Part of a small language model's weights.
Size: 15 layers, width 192, 6 heads of 32, MLP 768 SwiGLU, vocabulary 8192, 12M parameters.
Architecture: RMSNorm before each block, rotary positions, no biases in attention or MLP, untied embeddings.
Training: a variant of Adam for these matrices, 475M tokens.
MLP neurons of a small language model. Each row is named by its layer, matrix (down: output weights) and neuron, and shows model dimensions 0-191. Each number is 128 + 32 x the weight over its row's rms, rounded and kept within 0 to 255. Numbers have three digits each. A neuron's up and down rows have the sign that makes its largest values positive.
A block is one neuron, or neurons of one layer that tend to fire together. After each block is what it responds to, as a language model described it from the Wikipedia text at the highest values.

L10.down161:152121112169109144076134130127123126082191126129187134099169125141158145093126112144146162156143162121174120134125089111101127135126181156148177147079145100177124132162158114113099223084205105117163116108126097108190065142115131146103126156167075172109180124112109197159128112119133132088137190175100177101083141138130120185152149145058171190153089195121034070125117118123130129098105128126110182045098098118145137111127136142150161114096133147163098106092160154078178158140126130076092103104142141116112177098138149079098151131144135143102141076085142134169106114083148158164
Verb-completing word pieces

L12.down23:101139092106095161150125122123148114121147129126194125106125061155075110078097118137120144134169119115221132127193120150050175157095115129149122071086179075127138070103157105091122111118120106128105102149138128184128129166086122129148085088140114145113136112140082093119098076166182136128024109114097154144114146155185125111126152113104056188153116048092059148170134142118133142123123119088134151134161119131159160109106086148086148076093138086106150112165120118135068102117124145186171175092162136150123144108138142111188156114177148157115136138151201129093125150158190178154
L12.down167:149145106061161137143120106091108170097175137079057109138072137194149072067142140149139096116100149068146182124134132111167096104121212125137097155121135176125155074153157126107159106058097133070127137115148087114112155149117198118142132140104112171133120167155146131181176116125142147090095095121139096156160143182134116083090123151097163160109067131174161146184212134149102114179116080103171155124097137082160105147134160129189120103187079150115140148102122155089138055099092115138169135105190153101151097194125089146134137109112109178114147159145122111084117106099133146127
L12.down681:152178162186102146126144095129061136193175164144254088073132139149145120159128100127131156216155087158158141123109123142135145140165079143111164124177120144150122107137171125109114172126116067166131153102129133113109141130122045133180097111113126107127085100108115127153112141072160119163158139103113181112114155110131157136133112174136133124153115144130124142099138113165117112148135120159083085097088148131143088130109114154182108089154130168070167106156144134129047180104142136097131143170114136112111134210167124188163170142147168159147161106143255090146144088112112119102
L12.down766:139105124127128067149054109167135160147180123054104128125113169152091173089088145096178148168131055123154107096101089112143101166140107102134143143158154139142055164128169112141183134139182141104129161094103088135165141125139149131212071116122122129062111156143117100160089144171192148151130078134162151168113101143143126074090109090133122134117147138176100158119131143085128126109134086160145172160091173138083111164111110079092090139140075109133090135150071155091055074163154145183081089120070126139103118151131106115194147115136094198089150100141155159122126160105164107077
Degree words before adjectives

L9.down164:169099114125164132139140119137168068174122164082106189201128113170060141131082116180123123115126103112126082122162114132071187141083183048110126149119093161113183148099137059191179137162151076171183135138147130175118122106097141160093142162119169178128152100136115137152133138109145153149136148166147139126114166124098097070157126124126146175123156089136112142093174163140214051066180105074110084051112169133114163101126150175199139121122103134164070134080153116151121144130107147122129094127107144112127085117186114093104151152140113155139122121100128086116121107149101081115
L9.down446:158134118122158119124136155097093134137103136165127151113119199063163072157134101046170120126151166153169152121122116112099109156139134156104167160133099107117153081127120158135090064168151089096087135119138137081114120119129159109074084134119102171093101087143087177164165109110104149080133091184073085133143106150116132094155179128075168066076106076061132093128122148120100101107145084171086070118163098166169161136115194104171148124054094143141101072098168109135162176103158173147129123166121118093145192150158173088133178134169154116126184106139104062109143156134110134100
L9.down635:132159136080099162094163209167140182087135121128200140107140168115105123091193142087157138100177190081107104127145124080110156143123105157089098109083181156157160127065181094130119091181133148155186086153125141063092123158118153194186127153049143137155159150102152117164157178112113197147123175124138105122152174070145133136176186148127091170084143086086155184112145139150124103118127152124138177116126154102189146147135126101156143179079141141121148195144177149115088074141130162076135149113155131092117124129131133112146141066125108151174121118125175151123121131137157155143
L9.down666:146132103137183167173099151110131156112113126172128107097122124184119165119114116113168074121187121089117131170138118179152127098128129107116111179129182102139130141188175166125128108191150115109130105074121082098105188175121155128070106143130109089097110125066155175158112123207129097106197154177104111091133154100125099096134112153121129136072113074108094110121147140130152074088180111190150112158065139131162116128040170151148097187099142108144110142145143140026082133136125169114080152095096161171083115099114071081127115117107118075170162110132143092129127170163154134173
Superlatives after "one of"

L10.down476:110096122150113094126104093150191087152105118193100156122161107095097180133140082075128119091106094150109170100086151144127194149135169143130109121087154105083098094097132163201164126125108113128108103154114141122109147144148055092203140136146131201142178110151151127118134110169113135110061073129162148112130101111117109167101147135119096157118131106047168190167155112141125091050133126120106114172182165199200162080115174127112094109155106163119100151127155159091124129164127120154124129116129132139091163160096099130153109181163067167110097106058195099115152070127110165113
Subject awaiting its verb

L10.down393:133180130098109149195101118144114184113128115107146116146154136133163135103156149104148122115125000155119151155134137107120119159163116143093135128140146117126165110132109118167127116135143164135131084138108103127161128110121075120097134153175150108126145139127139110112149185155157118130121138138068160129162115205135129177162147130135120124133123137136137136100126134141147127186154073105136100130168125077137129103156097147158120127110110164110158120155138142151056097088109101122126087117098070124146118120132151114111133124156134127084108122129240204097106120139153141161
Section heading start

L12.down104:098152131154131123106121117123126124198158064108046145109155170126099118133193147066122128102124240091093133151054139080139108063168098146087121115138125118056103129095166091154079118100096105102171143139160105159157118094102097074192131204139155134146139091143150145145111144139171148071142149145118067133216097139135178112169137124148170103123188111138148120140166115128157141151147146106126158189178171093155179147127151081118129157113088119097123134172134110102180079141147171115110148106122127109097127157128138122148065129126094169124113152146163090181123151154146179123
L12.down300:145186186129077099160180124097141096159117097140179147097145129130092100103115104135099091118189104111061159080098074121120095093150110153106092131143151110159140154076147121202137164125137103135139131051080165124148062151130102152141150158165191133132086137122187094139110120173122142110099097136123076104112112141137130144090133099101103125116108175129168094081120161163193182109120138168093148120162113121190158156145206137090150081136138150110145161123134111072158116115148202096122091128160168162092188166175075130153060148153088152126139203110088139140103130103162121083
L12.down584:144095097102110185055128164180141186090134151083137116122157151135149144128131133071059127107126132129084092087126168115162115111161140186105190115145119157086125145106131177150122216169169137084157184140122143183150113176130131162176104097148123127110144125086105088134162127180106116174153129137119128123124120150168115098148102133072162134133128110188124139142181110117144178140074086142122179169103053112131143117098116118076146157101145068167122156142118106135138177163117166180104108129143059119115104167099083071126127124108146156216141107135226108151082135095162104088
L12.down737:175133138102161183150157073175153151076098091147188110155116147069158169157113121088183108172148196185114157115089117126126127153092135142129148108172088143099133164129065099152196138163142127103128140190117124139131170190116147154193118167101135158201131161165134064074114124085155118107156108121167098106147151092131099071127099125187153106087140124125142122171104124171107135125155173124153116161135077153083154115139118112155129084152169112123150169133120159109202108086098161114138131078105171105123066197112116122136094137124160089130085144105172128148176201181121161148
Pre-verb infinitive/negation slot

L12.down125:155101121090053134110090091090102205149081141115209196172131090122058119162085135133101125166139114164109127089130109109096132108139155162122150149069114161133157122143110111140152139100092164112102071177136136190061155141077173120112158058112094149139120172133144151150093128096129144113156113139091171089155166116109084112145093157156147176177132123105139114147112124127130085134109085147128137158104093118098148102157150135123104124128103110149169171139134177158168097123026147122172121101137210094108135141151173080083151117164191114139131143145074112072057170127106090166
L12.down171:147129110199186096070120148131121184151123128103078129154150166162157119121109104080174150109139078130141152155118130167072129187136136121070098147098075174117098130113093152140120104077203117160147128102132134127109159083120114156151141099090178071107150131119147110130122156079117194173106119124067167114182115108121134124135117102110094202176126120152156160197072197120163080115139139135188143142133153113135143115196101112127155148148142120145131165065131151138165152124130166100175111113087072144136084131130132116132004165159107121116140157162132101139113174171145061102
L12.down302:144164142083075135197173151178145132111170120114153219128121130094110150111114131095125092156159105112183130106157127113097145148159152120137128157071074193194112171149127143105122168111186131144147141160105093108169144170111229166089086111118116074126125185200137083065130110134159073143111148140124103092162176062136112159103131125074112184125132152180121121176071194120110149163118165141097114135140098135125156167161102087152119129105140133099093115124097145130151102083071116140158107133125108139100083099134150134126071089189148107159107108136162076176119099155131074135
L12.down487:131104110144057124141094135186148179152101138123000087147096121129131106150118099150092109167101203115140111156158140088081120133132129124120143156088127180122121163119161121159126120075089141123144108129144054082186175095144220150144112121138144065129144177143169120164114098129097121139116173114117138125166138094128155085139121093152130163136151113094076189158119152151122115141202172088129172112105138149093161133184147116131106061117179110160147160161079090151120102115079123164184117136126137114162116167100108173118107155078141118142185118123069109157072153133143098141
Mid-word verb stems

L10.down85:125118110095030134185100140101178076112103087118056173123082093160085126125121149169109114191119142145123123172107174054128130138117122183111160117098125114163150126094102116135146095156190178090132059088090095179145038113128110120110087168159156088102122106170124135138127082139137092139186081099121095175117096163181144129117154125149122103108141112115114139110085126106118100150102126129118142149133121146123162119101091081138113171227156126097119106084139155126205153160167131080109117169106087132108178141204099147167154137150138151125074137164135065109164153110100115110
Complement-taking word completions

L12.down367:121102067107104088092092097127146129095141100145119115148105093134160128066113111071152142108150120100133102134161089139111092098129144197111103149077138105138137068089091079127151134170163134149081109148141124124177122096184178182154135110115140153132100140152181095188171146158196166124128162148148090163149124162130166131133125140130149052141075088075137134113099157127129150070152144166118187140165108164237154127152118208125121085107103146143145166162076102117155160081153179088138168138177170105141105128131112125153151154152143161085129189158071117058078123145170132149
L12.down413:158133173200153150158171086116139099115154114159151153137075122149090164145123084066182136162136159133104127158153111151159125130152145158161117132129146091127135129131135132058117129083104047168177145132121124129132059092140097169128143182125100130139093133124076113144091127143169186169069106124072087120083118220113112146161121114118132122070090120083158139139105099171088148124211172105144135124125132124120129151157176131115102087059207136121095099134110051074125138109103138120099154154102132131110123156073123160144137160190096096133181164182167153087182129102128154072
L12.down723:152080099143195093160142087133108119099109141175089091091087142167156152137089135156143129138100255096096088129118164092135100138153159144105159065133105093152130114095109111148090171112121109166159166134133166105169129107137126135128114128174129109156154166153152149133092073116107147115172118106110144145091179137105124154094125090117150055137077157116199123135165119121106179123152137147127141084085115178136116136114126134061119160112151172097142175143141129121183161134095109143156152156129128122100121136085081097141097096130081082128094146095000133100154090093117151133
L12.down767:115099125117171126102103082171160117145092145143117123079156077116091106109070112046136161139175176059105129117147130154135094145119134154192089102147129142149118061066159079163146154134124164128181158187154119105161156139141102134178130155194085071152141096117127147170125157151074138170159177178091168140154136148114146094145091178080107071090114159086165125135111122089070097188168126147122128102098096122179150120094151190099153129162132113171152134108126147056160122143093156135050133141124075136154119134117121122088142059180137145115104063096125111145168127148101130154
Wiki heading closing marks

L9.down98:106148114164077100148084082172135093153137156074108217157120134136124130064178090103161166136114235118106117148098142156161144078139137139056148195088117136117164120144128114134145047177119120109140142192141123163158126092091119112091147142132088093151137118142168131107132112132148122105116117124148152164112122164092114162130119094121129146131075143127150134123131064140139139144175165099106194076117149194109103091159153134064154139104123148138122058158123126133185166132157163171152127159145163084152110125204175159112128116167097116136124098096016142115070154148166124127
L9.down539:112089156098175112140123203146129100176128159103132104121177127133108102074135116099155136157146088122151120075127123191061056100161059131092170138148163122129131157170174105101157157148133118155157124092139158149161109155087118132191126114094159104151155079105087087102139091122106154109132199190117121083145148100187121191134103095156143116214152164166128155150139089095154121130142123082164123155177174105156132129119118114133131070133097098101085153130122094126103142114130079161194162109153160171098113103109120109144127136174078100088121088182175123055173169133201090137
L9.down549:135125089116155159040107075133169081159102125167158104081095147165143120122133170173118183159136079104142109094113130172116142115108136132106114119095080101117145200149149128050122151131106134127097044179105148107122159184103152131104140198106119172148125175153106159138152127139079131066154171160215162113136154102105132065120157162139165135068169127198076090121139126096110143094107138093143124095184167053112087129087166155175126130148142129049148145118133107167064108175182147145163128141117114166104107152107118149155115096113131126097175135135144108108124151160177129140
L9.down573:128155166146103105155097212132119140092156099082160143165169129089074115107115103053204136116129196099164146125152086113108127098157190126132099110136109161121149151085133126164117141112184180153087128127114119074137075149167073104161092123122132152110147103125179120169119095138157128110095151187061165123141089132146110109106155089099143147135109120169123152133096198105140101106106151136140156065112103106059100150101142109070117092116097139196075162118137143133131145096085110123184084093063139059101194083167181084072105120163155112074114153130134102134143136089138131113
Verb stem completions

L9.down284:127103081123148095128126113138088122158093184109143110086116147173143101127148202113105125089074010153133133124170141149079147180127110168108126158160139125168130132156144138154091161151107150129135106119121101073156056102119161115172058097127152075111105127154154172097155172177110192184116125115134155113085098211116104119112141097130065093109165135140119116194121053114114084101163184133129128063102130160135129138153129122107131161092159145196111070138154101088165089130080149141175077091123113111089094115127100096112155063094164116145114150103165132146120118163173153140
L9.down440:109162155160127169154124114137073126180132146140162121113156083161131148172145055072175143110124057127125162178154102107150167119133152147125129087136135186127187119157124090102147135174106070104187121048130181065177128062121178104076124176129096142146126169103079163113137190153090110108107084159120125130139077169110098109107149125085105128115150188095116079161106119108156101130161116105140126127125141136163107096135160206149102164148121123133094047187116089118116099112111080140149130116152123083158145140115043119081123132151111150096094132146202159103137141097152063128
L9.down685:210157172108129170153079097093138196119167162132106154104147106070054171136158110093138104142174130127127126137155112095120076096150120083147141116137138108105169163111147100098146125119136134119130135135074153122142106136122154174101081122175115123190121064094170135145115087120109129173204185146092101115133077118129147126152095089090146149125195187093156115175116161162142138128133101113164131053131100115146150090112156157090121144139103107143102113183144180093122110134132112134086142155186094081074155106128142107173147128121146111111118133172255116085138081160128081141
L9.down697:125113151108125098154132145217107175138101116101197093109152137160157164134134132084089058155167001125139134098177098172133136161173091158122139131122133065116090103141127133142098146151129146139098126092114129098139134106138012115113171145104133171136147097181091158165141119169136159135129148150114142158144113139105113115124109116138053152133142095151113127089120157146098129135133124122161178139069195106182085093130132162139128129121108166093090217073127133180069121120117079169124103160107123132107137098135204120122140093123103107125113104095205161092157152166122145189
Wiki section-heading opener

L12.down1:156191153110159134147132090097178091097163130108255113120142125145118115088173121150123064135093000111161124140096085131138134120107135132102105125112143109068103084098143136114174085110117114172117128119149135093118117116129107101099125113122115097162154160105180066125102140098136132109149145136146101118096102110137133130078133103121175152126104127146104133124165173158142136076106156144058144153088151128093095110082150115144100149117163115123146119098106128104110108133142100111139108058127086114104147165172121149136148105144108126141119163094255128132173125115187165149
L12.down53:161126117135148155062126186129133111160090119153250086108106142125163108123144120143134073130141015095162130130131156100120084076150143176136103161104149132141117089134133140127117118170116109139115102155119136129126132163117183093117151073147099069185085102113131152129124124166126118140146135111144155138123151169134085086144115135144114114090156158108208105117080173140137142115058160182138110113217102182152175044080122107129110090106117121097092133159138105147150131149106041081147146142172175083181120139118068108112166071137146149111119128095172147152130166137143170110
L12.down315:092112159151058154150094080119193136114140162156255087166133112108056174139110126130151077164129106135154103095090118098138131086162130169095143124111190152112141128100070121138178121099128178140145081109101145100149172135137148121135123130143145128123091184124080118126151104113127130102155100051130101127157122189133071183100120130129153149087110106139137155153173157118145127096084155134160160108161158154122116160112128186112137119092142179122157147081116224114174101138072127180122140171149119143108151123149087090143100152140125139091104098164207061164152147123098109120
L12.down598:131164209157133139110133142066133093105184099148255170083131138112116137146148155178166120110116065064117111094078126136117178088160153147109149194093132166095162159174076128099138161159108137140123128089106100128118099097116084078119111089073139155142144080154102086064119144123185090165107094148110171126144083128116134103103171146180164185118165134118150146121109211141102105122122077186070092106124147119135156149142161102105139163103152120133097120095052119144105143130181110100117124094154117164135154130129138169091124102128139116146138151081174111143088109120114105143
Main verb before its object

L10.down285:119155185103149154075138210105131112157071133130159098089126127134133111150106125094109137114139159119110126098118097116088112211154179058181168114151185127152214146148126169099155150139142093142165143156091079147116110106112175175179183155144160162152155096189090101082114135175095161162149139139164165052098121111090097130109143133113110115133168108143092121127163128112153064099157160115128120154093099076126131114101114098157156102101098132086126145114099136113077128085108128133156148125140138180159143110148083063164133191111136112093132117132190105097144188050044155150
Role-assignment predicate start

L12.down236:141126112137142200185124117132155138171118069101108192121069116115182116131105130089116148129140089166166101139150153104121128148126140120117101056166066070130090105116142138072110113151154101112122104126156142211127099149161032142099147173130145106121129129121184081134148142083097123150137078093125103133116120115158161213148133085109102073105097167140104095146119070118088116132043110142161123101180134125121160153106089112104143142133155112108208074104127090166058136134097147119126165143143124141128111119125118105131070099158099101154134119197007131135114131143174117127
L12.down255:116178163093095122161077105153099194133138148090138159113082163142154124171118178120102078095073185093134106159158111099141147145149086116147074166043097126129083158117128088079148188179201109103137156128146140145151186174146140139130070136108106147128119106128129161102121114117149135160128097109098205115135118119186049085129158165086111174185107149113148080102055146125098146137162156098135148072145067134147120113164115116140105170088144164161149066081092180053139108124176144145148148135159087122150123126147132100115094132142128160138159123118111100085104183124170165094
L12.down540:081176121134107124063139109126100079081077115106153113078153141154101177082098076142159170109130175127129166158168104119152144132115090137129115161113179117154124143187144180187140142125091181165131102108110155170103152151130118093094080125090129147095137082094111144125154125114159157135132044076117154126069147160078044139149076123131100133130167228088081105091114179119107114147146150120141179106108102168098144155124141174147136146186119122101132131124124135125167134130140189130123140151191157128187112084135153150109126179149143104069114102053218158137131128082152101133
L12.down599:106170184184159157170132130108110145115140125120113113135166141128184179141157120119115106136103085168182114082112087192086098127159189160176084121137143118148157130137136087136138160138159156140173139171162149161149130100145059163136167143092120105125141086098179126131183140142120055110059127110097140175078151127117114167057125090120108102149161144120146158152061181082120139141095137100113090130153073090157120118208138168129160079147093139169148175067094142119185105127172181131161126179158153167116158162142157135142087097084145113054132120164124074152119159161164155165
Verb stem fragments

L9.down387:124170118080085110174127173149130159134169081098165123108136067076092118164101052079171072145166129135158142173146152132176106092143116112142114147118147156155117056131087173109124164106157145081157108106148112112117112125107131145184127100116170130124088106060147137081151169129148065119129120160126112095120124124072108171114139150110126142084143126102077142118134143133106138157153094160116156158141137125059078156120081170120126155126094134145113162116159099172091174057095154043140081084165121111131177110170152118061098176153099125123180202085194173146175159178105142126
L9.down418:156200133176146118130120221153145176173133159088166055151121137150081106094177153135096123156116157123128129145133085077125086138137065114109077119147120147147121135209119106168205121109146154135186182118175170102138133112127123145105152123147144123174159150103162170198101137096116172151166184149099163158178170094155117083080089111078105148188155163105104135138070166062092115086147098151136146164134108125148134153185112176101102109104040133168135199105119131123097095102125107125159138125126124108158143103093188139108146104112133156117155160123128105077164148120124133152
L9.down438:155119120161133117154119167114135160092101084148103087157097113156102242149042101177161104146123165149148166178146137139158106190119121136120148142107128098153155140135124156126150109181195154204104162110139134111100105147146208121173088145109098121100141086135103150128121154187132166107126134129115130119139152088137142127081160128095150148210207089131121131056123156131198068145107154119134113087126118149122135055137109125143119120114100022172102074105091166112089150154121122103131077105165098111112148113148160166077085146135084098127147101166162128142128143089181129134
L9.down445:099171110126186094132073106120175122111140106150218106123086091093076148083124088100125153099164042097117141130130134178185143147124122104137124095110166069127094088109112147131102134114129167139151093105099091156146109115084181130137159142163128131138171129114121129101127129125164120164132042170163136119063108133164183159098127099086064070075156106087162100091181102193066129155137102151159106143105084165137081141078120141146158163080156085138114163148039126135052135147117158085135138122125096134084083068131148125108115102103103138116143135178146132126117169134178148135
Designating or naming verbs

L10.down544:093169136088127072102147183142093097113133139092157136140130140142108130093160159142102134113111108124105127083147151108172146089092085129132156097099136124141167158076072115145191131110142049135121137214132165115062162157151068114112129164134151167199113119171168179177173111117101199158184121170120128123146158174113133103148125118078193091122160132072117157156133099136055193094178104091170098164070151152144138098181154147124105080119098122076166119139150042145130143142116087136156174151165162133099101145137187145151112184137106109088106112134134159145118139153112114159
Passive past participles

L9.down289:121149137138170109125133179135145108159144146105091161151159162125105180136155121107143150149113091106171145061123142130080107100187097062162117103120100144132135128131189109119123129133141125122194140131130169114142095105156088170107077132087097171118109059147135155105135136108072122109158147157146123148114158092161101143121149139124113189132074102142098129161085130081128114091133144123084136132096187076125094153097118166159170097157147150102086160065107165145049140165135115053184163090114102163184178093154126136121101146136146120175074100095248037094175159090110132124
L9.down474:098168148114079105146127125110138139125133095151176115168143081144111171175159127138180114081098104119139160148110080057092099127102146104125141073155153135125094123159174110120092096129128148139122117103152134103142098075099080121123162110083118105125129081156092118134115119096127122134200119139086104177128080132146066144129082109106115097096127179124054111174080101166188155076157130142162161156091128060126127148112128134109138159147066142188109150151133135149170114078195156056136135133170110085200186103166131146109095167067144165182136178093124110102162023151130117149
L9.down530:125142114082165149099102137183135079124136163094147089119153166155112131135125109120121186116193064118189097120173156113155144105100120124095103150082109099149132158186149162041136160108178130091142185156065121118176113223093139161135155194093182111116079163120155100128153150133159146141127088170173142116091114122197123145140227145175115106131126160118088136172121115119067157101133118111129046120142145128083094133152133151118161102113133110081156117109103108127160171160104112113107115177109151089114072096106116144164130126059110132173143119094168145163096158130130112197
L9.down630:137078130128179131126199148058129147133102127080152151147123137095090150115077079116153055144177151080121108136142125108143107119149165157101127147156077145115137162096175085170059122120199159101117111062136133091130093104115178130154108116133088082118111087116109037147129172122174148120120102170143161132129121070163143142104107149134141109139121162102093104196159111136168120105104087090122157087132116127102127132051082135126180087182079122132101183208126195154148102116095094089131139152155109109165177147140110139104089153158122184133129187153205096103145131123171106115
Verb after noun phrase

L12.down21:086146161153137156152105092078095105144069083114191107138102126158094165143162093081095147153164064158127151156096101166117085144109176125083120174175164106097130111150160105074100125140153072171140108119129088145116121071098105111127162192108106129103109128152169129056095144126111143130112129141128117071115139089150198124141113060145129166127221142122111124123131112168149097166140136109077097126130169137088180190194108151082141140141155088099170134112145140122036107145167132086143107150081143174202171102139122111141126127136145128154120108101216136130125145073122068142
L12.down127:111138128174175130102101117119129088138102123143127164090115112109101171148122134111156161082108235119062093098075097138109133107144132090167157104066101141086102128128184147095053141140083141085158128072131171103124170138156180126121139073150100127084134134137151055167079158130137139111114110107124122189111112123126065127052186133164118180145082107144162086107118125089133117111138136160099147079111112120123128129097099118132144171093161125110152053106098091129000094165148178160160107134094136146107152160136070088109115122158167129100116155101160137106129106071136119125
L12.down514:116145136155144118114139102101204149106121052112156119120142126161154134109099175156088149132132165113131171118144104118103102124170117116094130073137154189148102134122188102055120142168138117117166094141099142145054116056125110173137116129171110125068109082158121173110171129101108070124131145059149150139132115124089117101115066113090091170079132144215145140157182110116132198092164154093099093132166091152168123139146152129148143142180127127136168143144033085070138136060132111131140158182129157139114157107098100126134118074180117122083172104146208156182103123155144100121
L12.down711:069108088133137150151100138137167185129198156096190124113173151145151113105111180163189121135150198137163129148148151169088081140146170102148068115131059137089107119172079158155124181118088162107135157134123117168151106104151122110145149148107176146111106125098121136111106120119095187086132186155091148127173071134171105089093150070163108134157140094112099123120118219082107117130091123102102152112148132106132116132151093175098139124087127105088104083101109079124056134129142154156134118143124108113127107089127137109147126090149080128077176129163252150135057162138144178166
Prenominal modifier slot

L9.down144:149123156132083093127103147110110061119119185138169182126125104183048134059151121141121068139084034088128106159110144081126095153108128108130148128129170123129130149056095095112121107125147111126128097109179153041123172130135034136151136146062090153169111155107129160112136111098156138120134180171123133168141157126129140090144107118131171096101108105098112135097109106165155163100154096178153069183087180181172109144053181137081107160137100130078117134159135174141154104114145122164135149138122124184157091167130100098089140106159137096101102162134115121074174084162088135098
L9.down397:138119158192106093151060156111118144091119143157138138115173118124100156098129090090146103144142086074183108081123139079067076107114119142122102082113109170143137122114126123150144168135194153144117100096100053094173126126091119158075095135098156198101101082102104092105093137111191140086159104112145148075079142116118180121102151081093085134131167100168127155141137103082180173149187122156119127105106108121141082166131143096122150057168176163158138143196175140150132194149136120125144128073112191175135117127119150100140128135166136103089071065206135102127124136121172087164
L9.down554:086104127147118098167137142066136133071084135150168151074146107092117070091126154172167118160166106113169163139096135117165058120098112121155165163123104141134138155107158085127088112145120083142129159104121061096180143081170122185152199145185103125126112147058149114133133174196112126050119169110069073096217129130125082093140126093147138068129127130170140133133125138152096120122122120154119169079124104114092042124172115149168112138157169162097125155136127055161108104149136062144130120111120169102107159168119122100169097117143098110105077126060116116154100080138116093145
L9.down621:128051069125146145144161116132143160130098160140119161128069140098093128073220138114175115095100191142155226130102141135189169149187086132083071137115132106131139155097135132116124137130102148230140113097106146165140101095140142093169088101129121185138125111118139132140115127134174095107091072116101139091135132123125101075122114070079141153152122066159130150175127103139150145154110102149131156115216111137151108136180089126124187087161108107165126120132146161132120124092150210153136133139115113137154126150098112200133161135129151095128115070159222131096094161097168096125
Infinitive "to" marker

L9.down55:182112188103142105123148121164097144141121091130122202090102125123087186077117122101132090112157108188156165073120138170128132131143141122135107160163141160112144151080127183087133168095139172153150046104120169139082096156094178172159074174091161131149115101101174149099150090126099134106160118155119093136113131138105204093176085173128149110086128082125133194143158129123149075130100121147101141085116138099149159144101189069061137150165105121133119150108021101143101140185125173168157108099147133117135196099105131126108150080086134114122136156059144106097170153093151105097
L9.down496:128136124150144107101135149113155085114085185098128144163096135096168114098066156133166034109050146077128103129069152100107091139111092129127134152125092115106084190045083150163132134178137177165111198139106158169131161126110164170125092093134100126158102099073102134135156129098124110118169124143113144110146132174128152175119175157074151157144153217183124149084131138150129196157131145145130072137134147101116114155110097119080105141146144159138096079112130092099171122106150181132156107125131135127100080156136095160204161106100132140124190163086213125127133129153186175131
L9.down724:123106078168151150182113172099084138091122086135138159173117148084095151066149165164152106070182113130139185173144133103216131067161162114104111090078130103112135130099165100091102107173134112117071117069118147120169133141175088122179112129064140187160117174091096050111097089110160169123169122135135158158121148100115160082123114143160112124130127128154122120083115059103145167095125124125121150105176099103180131161138121091139151125100069139152118120122149100172121072166197132123121144112131118112149166177119145104106125134118084195184108153123195117195134176068101127141
L9.down744:148097131191137150145155153116150152168153154131086107175166150078152102161185088117132140102157064051080163083146098141208120110152129124146102121134074123135138068127176132131129063072139089179125092106111145166189140113103071112160124135152082149114145064116184130107148126162102159119143089119096084112141070110152151136129143087157131193090148112084098130126088134134116143080089102173132136116108170149144128129129145113138119124027116108167129116186104137114079154088149101151105147093123085124122123140133095097185110116163160046013135114126172108119130157104132128120
Mid-word stem fragments

L10.down736:071091077141139150124126116070121119131096117163159163109084115176167134129120197128125123148098147085108102156084145123143109143119163153096118158143202125127155171139102110130119136150086159098139120144160141186129167192092078187208085111119107072145154079168154105165117137099085160173147164148136196155118088123094174124112109098116080142161150174141167224109094118115140087115190150044146130101076130141152160105143095118170135092111043092172131150119111133132104125165129161104116115104125145079124159126144131155103110112157129191126114138099204112137088135155132176190
"One of the" phrases